config.yaml
d_model: 576
norm: "rmsnorm"
norm_place: "peri"
tie_embeddings: false
init_std_down: 0.00418
optimizer: "muon"
lr_mult_up: 0.63
lr_mult_down: 0.7
beta1: 0.95
seq_len: 1024
dataset: "wikipedia_en"
MLP neurons of a small language model. Each row is named by its layer, matrix (gate and up: input weights; down: output weights) and neuron, and shows model dimensions 64-191. Each number is 128 + 24 x the weight over its row's rms, rounded and kept within 0 to 255. A neuron's up and down rows have the sign that makes its largest values positive.
Before each neuron's rows, "raises" lists the tokens whose logits its output raises most directly, leaving later layers aside.

raises: " months", " decades", " years", " month", " Years"
L4.gate881 [124 131 162 145 124 113 107  77 178 104 149 148  88 121 154 147  91 126 135 117 180  99 123 139  99 117 123 104 138 123 133 172 113  85 131 116 120 133 146 100 128  97 168 122 141 132 138 123 125 110 105 143  93 163 111 142 127 144 157  92 121  73 112 113 148  81 141 107 109 149 111 102 118 153 114 133 111 125 133 135 120 151 119 123 130 152  94 137 118 166 146 113 105  95 164  78 115 146 146 110 178 164 141 117  86 146 128 172 129 147  69 155 103 140 115 127 132  83 141 143  82 140 148  80 102 126 115 147]
L4.up881 [145 129 141 108 128  82 120 135 180 137 136 117 132 123 152 154 131 115 142  94 155 124 142 108 127  95 113 130 149 102 104 169 133 118 151 124 147  76 106 126 155 100 135 105 134 104 128 125 131 129 119 112 100 121 112 147 160 177 147 142 118 100 104 136 117 104  94 109 104 147 123 125 144 132 138 149 116 161 122 136 148  89 141 138 182 134  73 140 131 127 163  86 107 114 132 120 124 132 116 124 137 181 113 118  83 156 140 116 149 138 128  84  97 129 125 123 109  90  85 122 111 140 164 128  97 144  90 150]
L4.down881 [111 143 161 130 139 104 114 147 116 106 147 129 113 122  82 138  99  62 133 152 129  93 108 102 149 122 137 110 156 124  98 163 135  65 108 108 127  78 180  80 148 129 141 121 122 115 125 156  84 133 122 130 117 130 157 140 135 102 141 157  76 110  92 133  86 121 143 124 123 186  82 133 112  98 151 115 142 105 131 130 152 125  92 121 119 148 132 140 148 103 125 163 152 126 108 120  92 183 152  99 194 110 131 141  59 139 137 161 125 133 146 122 132 176 103  88 165  81 148 140 160 118 106 116 130 140 104 176]

raises: "on", "ound", " games", "ounds", " tournaments"
L3.gate93 [138 151 150  95 129 148 127 125 130 145 163 154 148  93 126 111 153 116 167 180 136 120 104 105 125 121 144 131 165 148 107 105 119  99 119 169 142 136 109 101 118 110 113 112 117  84  89 148 154 132  94 127 104 161 101 150 138 132 153 126 127 112  94 122 146 107 121 131 134 128 116 105 134 175 164 115 125 138 105 137  91  95 108  91 134 130 100 136 134  96  98 139 106 117 136 160 123  85 104 152 132 145 124 116 126 111 138 129  97 117 155 139 132 136 155 160 174  92 109 138 132 108 129 112  78 132 164 189]
L3.up93 [140  78 132 164  96 104 121 151 136 139 151 124 108 120  94 152 138 133 174 135 142 161 114 134 111 136 106 126 151 156 141 142 154 162 149 109 142 176 176  98 184 141 111 127 119 101 110 145 113 151 129 130 115 128 142 136 142 130 125 161 162 105 155  99 132 154  92 165 140 155 110 120 102 121 143 130 142 122  88 167  97 155 126 100 112 119 155 127 144 147 156  92 105 159 129 154 143 128  94 123 106 116 145 133 163 125 112 115  95 116 121 113 119 134 135 162 137 139 188 129 145 109 131 134 127 112  97 129]
L3.down93 [139 129 116 134 163 116 152  99 159 114 124 102  91 118 137 128 154 150 158 148 105 131  67 154 138  99 138 121 127 167 112 138 144 140 168 116 110 145 160 122 130 127 177 124 159 149 115 129  99 130 129 145 125 135 142 124 125 131 125 182 125 147  99 148 134 128 120 119 166 169 156 126 130 138 170 127 131  92 134 134  89 105 162 126 137 153 125 144 146 128 155 128 128 140 149 154 105 116 171 144 127  87 110 104 119 112 105 118 120 161 103 158 133 159 173 120 116  87 153 136 146  98 149 141 124 125 104 152]

raises: "iction", "ations", "ential", "ating", "inal"
L4.gate849 [126 176 157 112 134 115 116  74 111 180 151 140 114  90 109  88 139 103 118 118 103 151 141  90  94 136 151 126 120 107 127 123 100 106 102 163 166 122 164 119 143 138  74 159 120 180 165 152 179 144 148  90 112 152 106 141  67 104 113 123 103 125 138  64 140 157 137 111 103 185 128 133 120 129 157 141 109 104 134 120 132 138 149 149 126  84 133 139 124 179  79 112 174  99 110 102 146 191 142 142 117 126 126 128 120 117 142 157 141 126 134 137 132 135  96 142 119 119 129 139 112 176 117 112 117 134 166 120]
L4.up849 [137 111 120 153 138 126  96 107 138 165 112 131 156 148 170 115 112 122 141 107 138 165 125 146 137 128 122 130 126 149 152 145 150 129 140 153 134 161 107 118 114 132 162 127 143 160 124 122 124 127 148 114 132 128 147 129 141 103 191 116 176 118 129 119 123 131 115 146 109 172 127 100 144 139 143 129 105  83 137 115 149 145 182  90 109  85 126  91 120 125 133 120 160 141 137 111 120 181 159 118 155 122 149 126 129 157 130 116 125 104 127 123 137 140 118 142  91 122 160 107 140  85 144  82 161 157 143 132]
L4.down849 [124 104 113 137 121 137  99 110 121 154 112 138 160 110 143 132 100 127 109 129 171 103 143 147 108 142 125 126 156 158 109 134 196 116 126 128 174 144 100 106  85 135 141 115 193 112 103 141 136 154 183 112 119 128 141  79  92 112 127 153 151 145 141  82 143 138 149 134 144 164 127 123 103 129 129  99 134 175 136 118 167 108 141 106 107 151 135 102 114 114 145 125 160 143 107 104 111 174 133 106 133 143 127 138 117 143 115 125 123 113 101  83 155 117 129 104 147 161 130 128 136 102 145 125 136 131 109 107]

raises: "ions", "ities", "at", "ion", "as"
L4.gate1064 [180 121 133 135  92 137 131 126 118 139 128 124 131 110 161  79  89  98 125 115 142 124 118 134  91 125 138 139 138 149 112 101 143 126 124 105 132 120 134 113 139 154 139 149 123 151 118 157 131 155 111 148 155 127  95 103 137 189  97 177 123 113 176  80 145 103  86 116 133 123 128 152 132 102 120 100 104 101 140 105  97 110 121 143 151 104 152 110 134 169  77 113  65 122 108 125 124 181 114 140 132 120  95  84 146 153 104 143 113 123 110 101 157 142 117 153  97 136 145 141 104  94 127  92 104 114 183 148]
L4.up1064 [105 100 136  95 117 107 145 159 148 158 103 128 121 109 122 124 121  99 124 145 147 130 127 153 137 124 114 155 164 114 123  99 140 111 127 142 157  78 144 155 124 106  80 124  81  85 123 143 152 109 107  67 139 144 117  98 153 145 149 121 151 141 137 144  99  95 144 162 146 158 112 129 169  81 139 135 125 117 106 169  99 109 176 128 132  91  93 145 143 120 138 144 151 108 105 116 127 143 102 155 145 120 183 143 136 140 117 131  92  96 149 172 104  60 131 119 115 119 110 127 113  90 102 107 129 111 192 162]
L4.down1064 [136 110 132  98 109 112 138 149  94 128 107 155  83 136 109  92 107 123  86 167 150 120  98  78 104 126 139 107 143 110 133 103 149 145 158 125 141 150 152 101 119 119 124 128 118 143 130 152 152 122  98 139 127 131 106 107 125 153 103 175 133 139 117 139 132 153 153  97 152 183 154 165 129  89 153 103 128 144 112 129 152 133 114 145 119 123  95  58 110 187 134 116 132  90 113 140 120 145 129 110 106 111 126 103 135 148 114 130 158 147 166 132 141 131 141  84 120 121 113 112 115  97 102 125 126 155 108  77]

raises: " problems", " damage", " injury", " diseases", " cancer"
L3.gate657 [118 127 132 153 134 168 161 161 131 114 151 131 117 114 148 143 104 160 120 125 163  98 147 156 102 157 125  99 119 138 128 131 149 126 104  95 127 129 121 137 140 144 103 122  85 125 114  97 142  97  76 122 127 138 111 145 140 152 114 111 105 105 137 110 170 149 116 162 109  95 111 162 118 118 123 150  97 133 150 111 104 141 203  98 112 141 135 115 156 104 106 139 159 138 133 120 111 146 136  79  86 159 124 109 110 108 109 148 167 135 137 109 174 153 112 103 154 136 152 166 141 129 130 142 123 151 162 114]
L3.up657 [142 149 123 136 136 126 128 108 115 142 123 138 126 169 160 160  94 135 166 142 135  73 112 116 119 151 132 121 124 117 133 129 121 159 153 152 117 114 144 105 117 114 106 112 111 124 138 123 134 111 115 110 142 145 132 132 142 131 146 132  88 125 162 108 139 121 109 117  73 134 143 151 106  87 147 125 107 127 164 102 125 111 146 162 125 159  93 141 136 139 123 161 158 131 112 143 168 153 112 117  57 129  94  98 132  98 101 132 134 149 122 144 101 129  97 146 133 142  97 149 124 119 128 126 145 158 159 135]
L3.down657 [135 120 152 155 120 142 151 121 110 111 162 119 107 133 131 181  94 102 152 147 160  85 145 133 138 147 143 132 116 116  81 102 134 116 121 136 102 112 141  88  95 142 115 122 124 115 106 130 122 122  94  96 175 148 164 159 138 118 117 129 100 120 141  83 121 166 118 126 122 124 174 144  98 124 155 137 116 162 157  96 119 167 138 154 140 158 136 111 129  85  78 149 148 130  97 139 119 143 112 110 135 111 109 108 161 132 129 112 152 142 153  96 156 159 125 139 163 116 134 140 157  86 115 111 152 174 151 115]

raises: " with", "alia", "ership", "geon", "ivity"
L3.gate982 [140 111  98 118 120 151 113 153 131 123  90  82  83 147 102 117 114 140 128 107 143 116 124 143  86 130 143 165  95  99 136 162 136 142 134 173  66 114 140 175 110 152 112 147 146 143 142 130 100 126 140  87 129 137 131 116 115 157 109 143 103 124 126 137 136 120 134 129 119 129 131 138 130 154 140 114 158 157 140  67 168 148 127 120  91 148  78 110 131 114 134 141 118 119  95 157 121 118 120 119 143  91 146 169 162 155 107 152 108 150 135 140  95 116 146 158 158 121 150 152 134 131 125 133 107 163  83 157]
L3.up982 [150 115 138 118 100 127 109 129 144 110 118 128 117 121 113 159 159 131 142 164 178 120 118 144 129 116 149 130 107 138 167 187 138 187  92 149  98 112 110 151 104 128 121 171 128 124 137 139 114 124 193 112 130 106 104 146 131 141 108 141 112 129 119 141 163 108 144 161 137 153 134 112 124 155 141  99 101 137 132 112 112 107 152 100 112 156 111 116 117 130 117 140  89  90 156 135 137 132 144  85 165 135 144 115 126 119 103 106 137 124 117  88  95 112 118 134 165  95 110 165 159 107 136 120 165 107 148 135]
L3.down982 [153 103 118 144 137 122 114 167 105 106 126 118 138 137 116 106 178 135 101 127 127 121 101 118 124 140 117 106 137 118 136 118 143 153 122 106 120 128 155  97 131  79 130 147 136 119 116 125 112 119 133 132 158 141 170 119 159 163 114 140 143 188 131 138  81 142 176 119  94 131 136 126 118 121 134 148  98 158 120 107 175 126 174 159 156 137 115 166 157 109 120 141 120 132 161 113 116 113 126  94 135 128 128 142 132  95 134 155 153 155 152 144 151 113 151 151 143 111 125 124  90 172 131  61 129  88 112 162]

raises: "ti", "te", "ta", "issa", "ome"
L3.gate737 [ 97 176 126 149 130 145 141 141 162 120 109 116 123 163 131 144  62  84 128 155 152 114 121 152 117 114 103 138 169 115 114 147 120 137 147 148 124 140  94 181 134 156 146 153  96  99 135 143 141 112 170 125 140 115 121 125 154 128 142  78  77  86 115 143 137 139 143 138 133 139 128 146  86 114 147 153 132 140 128 118 166 115 132 131 128 133 139 121 128 151  97  85 167 113  98 143 114 118 114 145  99 151 108 134 175 106 166 133 152 109 134  94 127 128 129  92 129 121  87 101 155 145 169 163 143  97 120 102]
L3.up737 [164 164 121  98  99 108 138 122 111  59 109 126 139 119 156 148  68 149  90 119 155 118 127 117 156 128 113 184  93 138 101 164 142 144 122 132 163 169 125 163 108 108  98 174 134 168 118 169 114  97 143  83 132 154 131 125  79 129 122 111  90 102 100 152 135 145 129 145 131 156 148 124 151 118 100  96 143 130 125 129 144 113 128 102 153 134 137 115 133 120 103 111  86 127 144 141 138  98  86 109 125 162 161 142  99 155 140 105 152 169 178 153 109 138 175 123 131 141 128 134 156 145 175 116 133 126 128 109]
L3.down737 [127 200 140 127 109 143 128  95 173  82  86 116 131 135 154 136 120 110 163 119 140 133 169 126 102 103 106 123 170 142  87 108 131 131 128 109 141 124 114 178 103 145 159 125 103 135 126 125 135 138 124 143 127 126 156 128 146 124 117 126 149 115  91 108 144  99 128 186  99 100 158 148 166 113 140 127 128 121 142 116 117 115 136 176 109 149 113 136 156 138 127  89 116 105 127 143 132  90 158 117 131 134 149 132 182 152 137 131 131 139 181 127 105 178 149 122 163 120 121  86 138 130 157  98  89 164 136 103]

raises: " parliament", " election", " Parliament", " vote", " government"
L4.gate2 [145 119 152 109 120 114 134 128 116 154 166 133  72 113 103 100 110 113 127 132 118 119 101  99 134 110 140 147  92  94  57  99 143 176 149 127 109 159 143 156  96 125 141 152 126 108 170 104 121 170 134 113 167 160 127  89 105 149 108 136 138 123  98 150 145 120 136 106 100 111 121 115 134 124 117  95 104 120 139 131 140 129  87 126 123 146 150  96 154 170 148 137 124 135 125 139 145 133 140 146 136 159 119 111 131 132 124 113  70  80  79 205 112 133 173 113 145 139 103 109 107 126 126 142 145 134 145  96]
L4.up2 [ 98 160 153  68 111 113 159 118 169 118 129 115 122 146 136 131 102 108 115 130 142 154 137 131 131 103 130  86 136  91 118 163 107 141 102 157 116 145 155 119 135 120 149 114 121 104 116 117 116 157 112 140 140 149 117 100 162 123 109 172 126 133 144 113 124 116 177  87 150 103 141 109 127 131 141 104 141 134 187 131 116 120 121 131 120 153 121  80 125 146 130 148 140 142 108 108 133 159 119 156 153 146 137 136 153 101 157 140 133 145 135 112 137 148 138 125 136 125 118 109  82 125 146 151 126 139 140 121]
L4.down2 [144 129 146 134 143  90 128 144  96 166 161 162 135 131 104 141  90  97 151 154 141 141  90 115 123  88  87 161 133 145 109  94 183 135 127 126 114 152 137 142 131 125 128  75 110 138 136 141 125 121 111 126 189 122 168 126 151 168  67 111 125  95 116 152 135 128 143 154 111  96  96 152 103  63 132  94 110 120 121  85 129 110 142 148 136 150 134 115 159 148 147 168 109 174 119 153 143 123 141 138 112 107 148 101 138 111 128 172 126 105 136 171 116 112 138 142  91 134 143 116 108 103 111  97 144 136 145 106]

raises: " continue", " come", " have", " stop", " do"
L3.gate1051 [140 122 110 116  96 187 124 147 146 146  96 145 141 115 108 155  87  89 110 107 140 161 105 129 137 108 118 168 147 121 146  80 130  77 128 138 164 119 110 129 169 116 180 173 128 114 136 109 129 117  81 134 136 156 112 145 140 112  83 115  64 158 137 113 130 124 105 171 133 155 102 150 126 171 108 141 125  85 128 173 135 120 128 118 146 174  79  99 101 112 139 106  76 112 110 121 140 135 127 130 109 174 140 114 138 112 113 101 123 122 107 129 142  84 106 145  97 102 160  76 118 174 155 164 120 150 129 150]
L3.up1051 [117 104 122 110 137 142  57 134 134 140  93 136 135 130 106 134 184  88 112 151 163 162 122 122 133 141 145 145 124 140 145 150 139 165 142 115 136  94 127 121 126 144 115 166 140 113 116 152 127 152 111 157 176 136 164 102  91 135 128 163 134 121 155 121 131 103 125 112  87 134  85 134 151 143 127 148 136 112 105 159 141 114 138 134 153 145 121 108 116 135 155  96 114 155  96  93 116  87 134 128 128 164  73 138 112 128 165 119 136 154 120 100 151 150 105 106 123 148 131 114 131 185  93 107 108 127 118 105]
L3.down1051 [114 102 105 110 126 112 123  79 138 188 139 130 108 143 165 174 149 144 130 156 127 122  93 136  89 116 130 150 152 121 137  83 148 131 118 137 108 125  98 145  85 109 120 128 160  78 164 130 123 153 100 142 108 157  73 170 133 142 116 149 133 144 136 136 173 108 170  95 137 162 108 109 162 122 129 125 188 156 116 144 159 109 116 118 152 149 144 145 114  98  59 115 131 148 123 118 135 132 135 141 140 165  84 138  72 138 129 135  99 128 100 130 125 147  87 117  98 130 139 131 149 148 156 100  92 146 146 107]